From a checkpoint of a small transformer trained on Wikipedia.
Size: MLP 1024 SwiGLU, vocabulary 8192, 27.3M parameters.
Training: 525M tokens, 4005 steps.
MLP neurons of a small language model. Each row is named by its layer, matrix (down: output weights) and neuron, and shows model dimensions 16-111. Each number is 500 + 50 x the weight over its row's rms, rounded and kept within 0 to 999. Numbers have three digits each. A neuron's up and down rows have the sign that makes its largest values positive.
A block is one neuron, or neurons of one layer that tend to fire together. Before each block is what it responds to, as a language model described it from the Wikipedia text at the highest values.

Description: Mid-word fragment tokens
L3.down142:523438454503539483531595500455535470462538487526410414527573476489411501537488465478635504582545598485429501590380447505496494450464544476596485410460429519429502558483582477492478479468423503504480500496457476444438540502494476393527548459582578487562554538535544446524474525610496462491
L3.down261:492526423478535594456464435518468587418534506487493516502424559458478534530482479519492468481424594425441473551518447463500480535469470478563499546553461507413518526525460451486491517492562490532431462625491469509509570485459517450537492530550515567465571409522500471456576493485557535584
L3.down301:467524436384487488542549448538467568477515494504525570519516458472551410498497494546540549522487459617491440565440501429563437474343560478414438461573545571432524523535507527533453463544526449484501431523534423481381523500478499500455567556477383510557526470496464519504475469437535408456
L3.down349:550585557443532597482530537505456586405470561484513436452514513407530562475398518545432561496547462420468353517523572484512451479463516451465450500533526563501551548502547521535464464461505501573542393436494521498567481466518451480520470487543447480541484482456525455484486522523475490511
L3.down595:530431404578545470430457511507502427573571466545549487470568496500473495428436516467538474509511408502462410528496475557509419471601489470523486408589588493470507507484486486495425511476514512555500539499416497449496508506530520492451515481585533492523579494574525448509441412565469533567
L3.down628:419428534468507558469492457415509475385466470522512391438484469436477493589453519441391510448572449464526501530400422421426473513488443462562482501486470509456525508522489555546444471460495501525538530551511562442480499582558521490518572510535532505488443517408423449498503504511455462454
L3.down932:464535578505522444497451511455498448461482522475557416489476537422500488457577544560575451455604536462539498437455549453473482535517561496545506557539438408410469420497587572495526507499478492450500569479503434433535521515456614555477534542510618546517469549544515468458469493560553543560
L3.down939:497464406527522557470523510696532516516520552551444501481461478526526528359507476583493418496512588466512454626538485394591488492570449523420496421570406464443481400510466461580522531480498467581496492464483554532463487493508527528434465583512378523509455605537440575502498409540446463500

Description: Mid-word subword pieces
L2.down278:508573547420446512566524519485505436537522546450423516521575410505439505416513492486545489503422603497501416536511512568555465562530451527556454456506556526516443595498483557450617378494501545514488515451524545538462533502501450449612525512527544513481499502516408483518537514446564509553

Description: Mid-word stem fragments
L5.down51:488418477527497445380495481506461467514522430460529598502503469451353504561426565463447498475516451431444493564505468476525509510491476603465515421497528560492477502437479496451499487426482466446450487510528534567496499459460652502557464534461406566555477484451498477545566525515451452446
L5.down176:505510463528530443423503464565523508466538508557490498450570432566412579494486532422564567509438483400450505519558554528398546566459467484478458495515556492516481411524510350481450514508461512496563430537487629466544605402508553485386451540599387500545501452496605485473516476517583484485
L5.down315:517436559429476482438478499469510539557556489493540558520418520463524448517570495520445490500471501528568508427423464467498465564504440461473530466479497515488571502498495513451517466411590480472484459460459425387505511464401523434552554550510533564491454534466505416548475565422486548520
L5.down453:453409470498518557555567527521609570523426500584547432498446494491420513472461509438453492526544512447474425476537387559458529496531507441431528436505550470536464487463600585453557527477536495468490497512571566457476474399522520545505495469473586539480525495451529507474546424558477532437
L5.down629:450511477532564533462479557576548532519550477527682516491502559444447410585503511517558444489412481524532525542512492569515515420538469491492526486443494458495502485430434547458548477457444587512451512475436534519503519468483475524421454531497485538514500395508550540582534451521488501475
L5.down828:456569455502524546548438487635535547457444495535477473401435503414440490563481468553518408434555521606439463478486549562489504534432456453516490561525538473514498528565552542519427484520505463482487567488609496456479428486465596398635512565503425469522489433546473422530564517508563402476
L5.down968:446511517493486580586462493511423566467482471496432547493590482536569497464456499408435576459426531454502462471470449610466497518433486462503484450502463425538457535547551532449474461509471520494418522517529455463470444497484479503565469467516657425491551519494478455461474619624509622547
L5.down981:509488432584468460514508505410461493580370404563544553428446499605494524495514593555475489495496501574485508428445530554418527468502490538488464431568474502490522577505460493417566457491487452499456428571445539493453397497548540434421522532492488431480591504419542487531503617524499522450

Description: Indefinite article "a"
L5.down64:613590556413528474476526602396591524505547526441526491497517532522439509552468527452485532469551511467514483472534387546518521608477524460467503481510539506482473411551463515551507485428504505545561517469479554441440484459552476568409437406350527485481507462559492454577546510491514581467
L5.down113:576504581428499480523572497522609569457568502463504487487495515470485562568390415477554418512397464511450489500486500522503429491504497504571561544513478529495655465483582459418520474446535492452540488498509612597513470361468539439331534416528685569441497485554560470521401522415511456505
L5.down168:464554521460499498538474530442433529483532493520527548472600569510584462507453449470572431492521523499437497535385500501505516535476506509528523527554532510515502579465541546559495514550504549429571532478537492458425444572342528469451483533477549505497499541473493446453556450483462497462
L5.down217:499517503479470551481531481564604509564489496463469507522618494470536462495431501507559430494486544540498490571399458389486445546500531394424566474546453488548412494517531468471501515553545484348499544552457508565468498461547500529547554479447489496421485493426555569480497469451609543579
L5.down491:546619471537500544460485475576585528502512509533577441545530585540368531575422434481525510565536461554490499507484542548487492443513507517474497435586452439441489509520539411441448465410552502436582443546454530549492565482506524570432472628474345505512504500493499489496489458459490542523
L5.down868:439549444535449591495523473502538568435482489355492510473499467471512434606425510449382483490449510483420512565484531438479430521516522499462498464461524431526478675506482533524462413396499529479510478454455550464506424508543414568512472533479521483431513475471512470524500532404494507518
L5.down895:520454487499426489433508498487457524407429479518510562568435506462446463560381425487468447515401596590458538490472483460439505559613455469452566583441528470554512535462552559476436435506537613562486508552509436446583432526535581485510552521539438503550502476566453475549445484417508585564
L5.down1014:484541567509570503426487487528461460432412472528554504463519396443519426509472412466469584465483561555510526512479474461528494564543519608449376512475541495419533450502545429435445553491527462534479490524483444503468473569480448571516449503467471469534450455515597491436454478447445471538

Description: Mid-word closing fragments
L3.down12:566497521484487543484466620506396436457478487516404489532451433512435454493465518614531576528460460460516543437528491534498501524554513490453521498468494534471514548515505451354499490483542471515531528449538569442606480475517367581535428522539473423522490456578430432539501514507470532450
L3.down20:439514543431438442422473461448505429493461532547521532602486541526423421474541523566584416470496560551549464505560414437553486546516500549468525454493521358556609534486541513532446452514522435552488458570573483647499553557487546503489505502516517522539387532531480464616512568536448479554
L3.down213:409560552563537503465369537520538538530396493537528531502456472497477491547473510474534407418501582497554560502528555490513461412522479457468488471485478561594506494440546452569482472451477511473497430559459452485452454608537520468408551443473424447598544494493481452544442486480532532531
L3.down272:552510487521505470481513451629463537506468482625543488500538537581475489435507515563608468501532437415475472406524502578366449472522471567531536579492531445516397495452508447579510464476579632410527546495508514483441448542531577437510498595406493528537463555516473602464445493552472449507
L3.down278:441497508573462518497561542403459466492535444454530444504500594528431613634577589493543501496484535506562555534561526508569495467540468514490524357550488479545401450527497431448525548463470444555493546549568522455585541534497509453679496511514414456446567480446525477546532581515587492493
L3.down319:410533575492519557439398492451548494586490506546446503431428503472492608559490592464525485468553439460558489431422479504516468490484429469481492480610497504451599473467532495481566503501497441568477519489433615486473535479545563490498626538455518524469399502578596465460410484534502432511
L3.down821:461561537329470562517511483545461480523487538572393507531488462471438500376495491491513559487551532577459468515435455528456554529401558434458470442518483488460521524472544565521521498497540580439534497434367514495469577545544549494576472535493489505438447498509472437476467485521451497463
L3.down988:507467498519469450448568483501444515424458513518425497474551470522465500528471503510592415441481590503521477616612466410460492444458472495473612518480595449530510497483585534483559554581520484532504451457522522486480548449506514519575502516495475549463505490450475518507517499430558513430

Description: Proper-name completions
L5.down262:498556407436385520456564426521528595541403446428530479462530525523455441531474482466459496559507461517531487510453503508556479507458492568510556441461537360404435556486581513567499450464518462488535470464451475468479436542408461498467491465560418490394570504483466496445571493501595489495
L5.down332:515493440552378518561482487419584570498485538377566533383521445430470472510575467565495598462488494461467465525480569497511497478538519490395483427504548484458496484526478521513555490469584529477491620486461625477523401499531541510467447503451482506534574565482468517610486566431506493499
L5.down576:536519501440561442467531583468494547589447519523498430505559502447450597506550495510433575457462427546639472411466536528539450465643513455479415445466472498557466502480424488473414588540536510508562429528587540576451525520532377514409489531439450522483559484492521453440470501471523522499
L5.down605:488418652495487410520564567395527538524579496430451442412411487600521493510552483491507467458471469555556422570485463568522521472512522547416562454508596439526522478503458542509656469535471509561465474527507538644519501505400454386584561487435380582467434479578479525505565456545516474508
L5.down848:537482464535498498483544362556539563392444567481532494461430547461466447515488541450477563504441541456453386536459523542536439465568576523535494502431556552561464532514661453529469521471488540538533478540492446510548566538701518532566479426541448574492458523554520507439460444543540538422
L5.down925:388593601530438502511485513511400489486482593542437491507498514540524469363559501411484533436449503522510519442494626494479479527531580460493411530461517488545581480515460542471487484563501578424443546401549575529520515422544442497535477441482426568431577507486498525456508468488475436426
L5.down984:469521461504444471535514476470465517549428531500534433473540510474577473473573500424418577549469521461480549510466558525479384580539557524419603421476471438530533573481536483520507414481614459527543486546452591540475521582480474591455512502434426507457522425439441535602600439540461509529
L5.down1005:430559520453439538496486447405420438500541475455522417493513543512382485493484463493580545488450497563555509437388545484489472494404499474453471596501460455485459453464486531509441415507494417478474594491586466428477480504547481435512416548465416545574485541496529490470453430485390463505

Description: Mid-word subword fragments
L2.down419:522549415500576556472482535577337585509537413549473404468519457499431439485476452474533530560574404514550511563519515580448457549528466464455488465406493489425476526499489494431532505503545471428418482482521514520479492518505465499510442580415479499471602556501404504384592533522520448555

Description: Word-completing subword fragments
L5.down303:508569498509584504465455493523407469431545558479503560411463489435586546573485536451510446430495564569545439447465465513465461487408497497464505435506458407492571499450536486587375452506413497562444537472507467484515590538475412455585538592434416502502538645537542506436498504505432435530
L5.down382:470515610362564566490459514493457432513499554552452498424471462453569454502452497483525553533492457622502488514507545502448513569503452498533550451544529546548496462389570471559526542543551514492516440429535546517417418497463479439520596501530389489423521476549482594483555451614447518489
L5.down397:543609429499498587551458593512483393586547557558511445503492474429472606484437532478538483541515475475510497390442487576494463450506391535508440347614505470516574556628625430445515418497521571560435487521540460486458453393509499601548503556486394497554430469428515554532495459572526529543
L5.down490:547495575453540511529533590522412558532451485491367537548454529532561548409387534519484527595559524473526449383494660401461533532454551427485500593624556487560548515457498481476547454574471531459546597559470434471516459426479513560442493546550368542439481507541474529457542460519434499469
L5.down575:533529496502484465526563501553507536445453447388500468398519530428536513412552494475563488425492534505541502381486526586467424573527545577475471539482550489444482503488512489515487551457613473496490447505503645561456445452514579428432502590459481495515461473445517561502514533557462455501
L5.down745:472500496423431475493422513577488478406497488513472367480430510451469559533517554534488402503487508523468509451516541452399538555510431471443487493467552525537560478489461572540531499584508488588462463559421502620544501546468465520500577574565423532453516539519485555342438425513455481510
L5.down752:610538497424460467433485526561482393506571465471384484423479447375526511514480530555535474447519550424558513507532553532516455576493501589483469444572454468534571478521443557531544549465450540567496612528535435402428483515534448580449510493601431522497474483470414478508536511532488530549
L5.down833:566504434462571482546397573501534467546482448450542548613509516504499563371558563647450415517478535475505399572501455453412518500550537417557463486421486557466515560515545497553621451474456518471466543599474476541585515430471475499505534546513451578521574481474504485485524535470514489549

Description: Paragraph and section breaks
L5.down170:434531639535431434639483468166544409562576448457500494502456605521458491462467536537517497537550478529511507475468520493473544527489488599501499531559527424487539406512529510515541456500517484583510572539498529406555503561513531466621551514563530450468537455508513473475503544453512553512
L5.down264:468395593507511422568506450260558507509415560520526577546460435530470542554502555454558452481572545516472451609441468473521470556505481588470491452519435462515535538484554487574567524530546478555500550484490462427544507484488479524580453460510724487424526485521502553521537455477478384492
L5.down294:609475649386538364462485509182561505501490458439554543607512469614595513528584547444535447542433532540468522509540441576530512574501596471474451547493473596555429526513540443508505446477530506496628434514510484491571614478508440492596486438484578478495465508502553479528577524512529482491
L5.down359:576458410468569444522563524578528514495481478500451526573496398499480471506466459553503469581445536438628467516475523499556508444458562539531435428500476503497565557585535491437491457469481384483454511512441457493541526418490521586474496513538397557567501510510538457515535491497486463539
L5.down443:492495508570429531485519495450532389521544454519507458558487410442471443526514464502477499503536532543516594498498509466520490477428453469500456431549478504571666496469491509451543498462542529486526426536463523477446488517523480532513491529627433591438450510496492460473546439480382518519
L5.down549:624531750490548493484468524181526478488436532495513479495479470481428529563511551469448513542544517483493416528544538552475540493513499571503447501493501437485487494539504469460474524480469473529519482464482544449527502445467520515636531428587525495460474508508446508498509451504491494464
L5.down562:499449606470488412500564473332590427436477476519493422461472462537511517538495482569460563502499489442547476477523511496523533540492623467575525469538483627500568523465524548503392508449517467482521458486555597461526483541528475491478548457396556389549501541521513436487472485511461535505
L5.down737:556444801489534379508517393074476304485527470488504505587460428504492548505495481449453509532527490460519561569549501518571498514551488544444439521528468561473483546525520528475495496504490468527452460487490498463500527506515459515627543423639595482460458496528533502555537430482511460474

Description: Sentence and section boundaries
L3.down185:504510608470456305509492445000509480442509461497475462493522483478501493481556526435518486475457436507514522459561469540474477537509481464411469451506430546405514607537514499437522541498489477504487461545488482497516487500546438518632591498588577450462545472479530506516550539480503517457
L3.down279:499564615497523433583537474236489392485464468494512618613546429480528511500506547448545399503469437502522546562472450529506582565452486531453500511521502565428548426491512651502493579576538429452479579524489482458545510484490500516547490438555495457507539492481538482508512476525510500444
L3.down379:561526667541518496528481500317507371503558513524530634527473602565592514490492528469455511484436456467453545580478535529554467480501560574524442528445482440398395540552585558513456509510560399520468424468531592559566526488466476446475538430543471529498523452592421446496501440520524537441
L3.down497:501434577536506408514530363162510404515507533517535582515524495401514541533466525476533480470493536497574511581531506494535541496537503560465431473494417538518517549417411502422446470582452398534408451496544502428565439464522457510500587466433606508488450525528528496544481520478508499448
L3.down647:520525682481620370528419493093440516499478453516521439533563496441467455527477462500498477527488438522547514588597495523536503554529519597528476460422478561511493531497509602502549562510469414428542452513494529469500504514575527542634522516470586522469533540432521446539516497507510455479
L3.down720:529513715481512478526492494185504516474548519530562501541498471466429459472440495482465407549520460516494483502488524557575571526478489448509447483415478574481515467522526583562512421534511478446497553446553518547527506485491443493564466397523515541471478437520500475568530433527563522489
L3.down870:458507569486453474475487498000438540522522532488521503466490559537458497549550410473532504501494443512467520480495493507477521539456480438500540538471521561491500481380545548475560542529496474457494459515490438470532491478488414498598549466466507546460539464533499492497515456524492510452
L3.down1001:531381588513558544457452452251467450475343546423511511548546465456495443540475553483493488436490516473460532507503572499380530512534460564558516446423380456436583431483527543539549538469517469463487482522602573458553555547392509465578522481447472475480507491505569521553552547518496515459

Description: Mid-acronym capital letters
L2.down652:387493552490518510519560500402506514503494463537615417495452485513478593468490535526422490533579467508474565523573454425490406549510456446492460548504516493472532578508499554479519549550494443439537449466509469474470499433474472532577526452534664444571471494505521475533520511587540500504

Description: Day numbers in dates
L3.down13:438385450421515485474512498609519395653515457593531570448548536482476415570564490494533538394465529559547462451458549490510525458597580520449537523534503536445534438449489397524406515599448466523427539523464459443461571473451601480445564495489523517523454527541557604434477494417445541454
L3.down66:534521430526575510425522499355562532548548466556500561533567494495501476493540465405548540496487524507431538466512483407518484443439520519517506468540540486491534520495516425570549590502488446488504517518537483546503461544550498474434485447553443532477443464509399479494474427551411526494
L3.down299:411543406496425487409481550579477477565475455494507478528506469486462484504466417492538485539427501446479519477422438456552549557636499394463496493451497541557654543525522569511462461521496527579466452506527540521538599484488503475447505435484538543591599507495551536441486496467429501527
L3.down590:526451390483455465413516447512489513531497516503511529497544545490503462499501676524411553405555488467526474439526409506557393526518483482566520522382405518556459519531545525505551406404478572494543428517493458511493515481470431478540444479648519503536488570424495503476511453479518535542
L3.down833:550609371393481454532348491536417494450455488420564488516510458549403600551488491482524521526506498488463470406455542488471535525454593581575539453551485474434481463512548409498544509562433523452490563499534524578483443481490470552482436449511544534543483527611508438494522375466572473495
L3.down904:513522564448533468555448482489564479454506480555533430464502572518568525506553491523535489450566456416368443500431508466409485459424531650505484421551346578473501535523558555573442520523406493495537518602432406429519526508413499481582474477549461532471412525556585522575501490463537582497
L3.down949:473481445539521445441542478570540539549459472533522576527532529521465546536557470549423557458504535403391555524440517403450482534537484472514505482535415561402509447523538602544520486479477417554519415564502567507491435535507620477539443515468428546561458468554528520468513490489577472538
L3.down1013:585599492531518472483521581511492542565495492510554472487517527538538544518407485582468455495505509564539474509472537420442441564513487478533541503523544517572577505539534491591406529478530517540544538590529499517540413571530575565454460469515446461489569460563473541412612488578435573531

Description: Ends of attributive modifiers
L3.down38:442429531440448401552490605391437511555508516513505525475436552506528451489537578522506424526467490525427550461459559518499532447539472443494449517554445595431468398480510496607548544461483560526473473494565523469476497560473482510536450501502546419324461397509506531584585464564543496383
L3.down189:500484571440531391517465493217538485402566453411588508559417516516511517539540465471509514484470504517492499465475423420462479538440475520494548485495425572538579496538484421465572577566467510481536525451475468474519499501453515433488508468485509528542483494512568540507438524533596501418
L3.down222:562543499454506428543457588415570514452492453418441474539528438434483379380644481407485611528487453509504494435445511507435499541488465586524494529412488422545493523499478450507495462433515453470494453672453560524600510494537497568526437462499472501468437492524417428562557559464417537473
L3.down372:520474415538504553490475603384520557452428455515505509510570393463494421493485448519475472603587556533475510412471455484478503492531487447504463554553479487414392608499478500489600532474552512539529493512523454469547474424530470525460446570532443348552508489554462487519506484476507573467
L3.down701:485516537502501541521556526527474476465444402482446469493450479453562516456466516432438525571497579527472494536431588514502474517485508465553480408514524530629507567489440548535572420482512477488536460503433484500526469569531536502432472408556411428502504513531396446546530596458437564523
L3.down785:535503509499511514567577516354555493534417515364424469459524500458521433467531538479460468554447462504465454547557458545551447502574523508540490462454556479370408525519515485605575403461492457512449467526465492396484530558514467487512524499544462452470472512535429482515556498462559446509
L3.down857:510518465501460559521596502526544516621518541531426483616510469519457451452527540512436527539514546503508495417484484626582472547477538459499530540416502567430434494481450487461529456487506492509482539501505547435511520555403518570513444462499489493552476498500541461545508563456476376537
L3.down912:502500541450455448519463542339484510511537581445447588500473561590555441543581558522516439477531548558522515514557531487557486510514456512379460419579496427411419542515545512587520515409482533519536491507520484529523548487476454564587515452468554412481517563450530514464534590490515484567

Description: Leading decimals, determiners, possessives
L3.down85:453478493568490532509494473433418587530438453445481460466604499501467536507444459521518460532470453463397451461493531556484526573514509533472494478465550447508590500575537520569526385527484492452489487486430535458523514567520502513512480437452470466444553482548486495475539499457582480553
L3.down90:516486519468450451465504514550473506461508421435513496434541490522549443476504539426480509449510586531565481557555588385461478539600578482454509565519542533566505473547463430552601513508452545472474467512555529527472565423443469452506505508539415499468508454402484515442521460523450579445
L3.down145:538552520578467471396438575496524542522402429512524436538555524498587454476567411499449447446492637533553613530468483468516511519486462456509557574519525558521500508526503477602518581416517486488451524490499551533570482572509530525531489473454466441519501506548528500482453487574494564532
L3.down204:422480623425479475495411535533487505460526546455537462513493566492510531462493414521557559572543413555567527490468500450480482563484513433546560546548482510465447490607492408556525468530492532459575410490532520545554566417402532479484517513471542538478430438468494467442499515478404415393
L3.down370:549509472554451424485542522359455504542503578541557501524538523493535478468388514482545589540400493504514606445482454475552600470557524440495421434450533438511499567532375509550474459459553578458493564510532523484434458471467423549559456402492626458508548492497470404465467504524560592523
L3.down421:495515412467521567531578582528618540336559535474500492541560548557485437500491517491519499482537526508478549489471552485548505469553469565435529526436462511421496459548588496452470612557497403514536483423435552560531499414476476502496489433485448493600515526482476540399413474516563524484
L3.down437:490634565337479485492537520591554496461552605466477467507378529496440452532587435513529522464416510493473494401466567472475557532459494451520563530458561505533400373476537451487562590467405513481469492470535504517526452432463498493495491473449609617565424533402616498459417455449565507513
L3.down978:485562492419416485488527427458611468541522523579454431511469536466532513454608429499494514472443517503433508498529483505493502541531569539489589527469561577580540542506557552486473540441450474490578531534403536515473428479518563434500643572452400453470500536456463483514490472538534481565

Description: Small number tokens
L2.down252:406432492549459607440560535554460503488555504460525527539529554471469511484568474477527467417483522485523509447409537536474452554585491495439530497641426587505558451453571486447547507527480443514444419486462509595545530581468581555440427406416559535527570495554535499501521556474479474605

Description: Numbers in dates, tables
L5.down56:545520538521485456374405488359576482540531582507496523488607446631438488487473489529547427456449486501509659493476406551548429354512490460496533488518573570564508398441420534578491507556484565504503511563543467433585514481487487448453518516404489567501511574489539453509476484543477413484
L5.down67:470501342512469545471551476589540467570501429573522543563498551530412554532448480520534507483494550460464488486502502558448450546531603489447425439586566552580589487467490573512468496479452525649476542499320549543560493600516481532548500445518479471535423587457451403535519426501512501532
L5.down239:582550537560508479478509473486484436512486541497553519512405464498457532500516536456516549530525577557495551471568510477493463595531512478528528545473441492590447479485447410513529490563476470482490612496536429435487505505489543534508497514493445442505574456500469492558511579426439452479
L5.down300:558475529483524558479576510541487484463425505435444464544554505459521546557447506498556514550528531597496533506461524530546520500438540519519547483483489452442525566499451495438400481520475466471432564450574466466464462485456534556592479521482373445424451429495519457478461439498480549467
L5.down435:447472441528519537469474450393572446442592532439510555459420398357566496523519593528503591556561429420474568452521518510441470577388469555476512505497501404511518455489542477497426580422459518532518477561461484555515497475387557605571500479541364454484518524516556539533467520519507538554
L5.down841:373512442617592452414465476472558461543537404485502566501487523508397512538449363456437502482481560529476523454413429560430582635523518585543520508465429564528427508452403482548423460480527542573492501486509444471478568480515490452479460372471460516490490539435509437499438456470535483515
L5.down886:456534498542483545516510476484518457471429494447669497579577465501484499548473498508439478478511554541502395561462455520514587521508438542486496498534526519427493469497517522525444460488509471429487476436512558427582575475484519539455428475495379472531505584573522448518480528465503503547
L5.down906:539533492554463587481509517518495438467492493449543480509517485521516397477551485472528496484446455532424556412502504561553416453521472428497512574527457520509597437541591531496545499446462506480542499580535542419427467493506498472403597511516496477572560514467527553433412414400480500582

Description: Piece after capital initial
L3.down45:436557449469504523419446485585452566474494451574403471469457522500498476516459518464479574517553470462511449397484474478534544472506572546464508527425488454558600576530560462504483388492512517424571438596445473552503490473454448476482455515430512581543512499580404522459535521499442500551
L3.down469:477470431413486458484486550509502515487536460496460507525524460534490494367462532580493584543525419483407484503463511553431467564522423409494541447477471586487457484434577470510539542475477466519484474549491518598522503409419478499555482552523477450550490508553477520538457522477545457577
L3.down607:448534542473525407441516509416578433440485473501540512507398519389477543495415524484553526415536444475489545431418462494430482455404508558447565510494536470446469421496515521449419545459508466487540515548435495443471527478554574481548433546562457440466517488599554482566511454516481536526
L3.down755:576422539547540537569655445457501453503530509470572432501470448461409511517493618502518547436499463512509466534564521487444472597441512593497489486490414489527531483539464565495437534581560516437553508420527527569556496479481546472499381496548514498437483485442471517580595541473501502554
L3.down924:514439581526480469446612479376465398543490439575508458526601525513490550562556497486508583488442515477498527469477501508420511490484544447545527526564495525566486524544484451482505534490514531506507461472535464519459575575498512498556368493519471510520475507512481480472570532547544568507
L3.down925:558493494430499513541445559427555446540555493495493540563437503467529549535488436523544524482490549562422484489556443539507524512456480498466522370432536525490568539476511435519407561509481411483410475498515566562569529489593431524501534453474500525534384483582530363441543550504394496484
L3.down940:464425353522468464475439528463522529504536516455557477600411477573609542597559418550438512448468470495539524481598538438411466457609496454487531602535509541488591531490434467601550498460504487555468458562545509556412534507475467535402515567487399526486501553521462408507443500550587505523
L3.down1006:592451472520539520503505516516375445478551497471519423442606520471493532475517447571467570522522480422549507469506395554505483439498510587507533410492521534467481520467457561506439462515477436444490538563541455482541452486565496523497550468535491423499599521443472623552603509476511535508

Description: Sentence and paragraph boundaries
L2.down206:500448492500470441452528466087435517467515522512477489507545490514517520529500458434460464428487440499490480484521476521502435522507503471475463469482490416408477474465522452447478404429496463510428522526520528439503539422559538511576546549423482441488549456565572518396523455461480521512

Description: Word-completing final pieces
L2.down447:537458489497488516529620529461464501505425460452411530500541479466536523438462453513480500527448488504559420547509405493531530471556473510508513557502455492515463555495596439509483494506532551476519486417580534541601606559439465534483377433534578487434566459491452523498584473451525536482

Description: Year-range en dash
L5.down231:451515557480450484473487468507538464434641440464501439486488497488463512463491450500532523486379417561462524601460548566492469545473439503589505544462458529382540507586507424497593430512457590499456467426449531504552399500540499509504543538590471509436545518467435465514525505510491420505
L5.down255:446561490500545551546458498332379466539511602471558460512460460503513454489517517484530510500613538495476480419481458559520464542459486449492408455491503469473534517511532511466587549509514453471500477489593520574483502468450526465537511422565603539477519568540409499510480551516474375470
L5.down350:488519497501539477492427546583453482450527535455583523487499528483540561454574526492567531448491479489446486542412529516463426509458553450549438516516477501589568489502583507529529577460558540618605537471479557481565514458400609530372454539559442454557512473539513477450521502563517472512
L5.down543:452485546465538520506540583453511492564522484577491551526563509504535361441390489498466460539471578472431458507517553485534546463533582548452475540421527536521432461491520436368408529536448496482464605526544523449513559531625463492518461494460476482474515496505469436527492394394492499449
L5.down547:464470560422569517425470493476569427598480506567587430483481435515483495534470486609559568476549507543572585505550464510409497510581487513527541502517497484474558522454497472645537449457582575405519499516492515532385549500460509552483421518479474502495466462450489445574492508531409501596
L5.down739:477510464557483525520503558555461510550400534520483547454482489499479528559462434538514547548350454431497457420529530537597514465406467401460483493500602536530545597597586494440493511424537470441467561566445414492554451499435503517538544460464493548480549498542524475532512483423502448497
L5.down751:518475565534483534496406446461566500512570511497506434516541527502549512557477496512552435523509538505522546523465456519528473501598489353489501512488591482491560651449496471504485505512495638555502484605461518446559603550477419539556606473509431602480494484530434631464467479572380533507
L5.down816:509506509449505595552487522447540525560535523589480435470522413434481488527430471460515524473495538444467523511565499492450523528500526526535434499537580487585490468472549466577423439672498479549496568455448420410554472582473428507656534542496455513434508504584493499486541413482561527638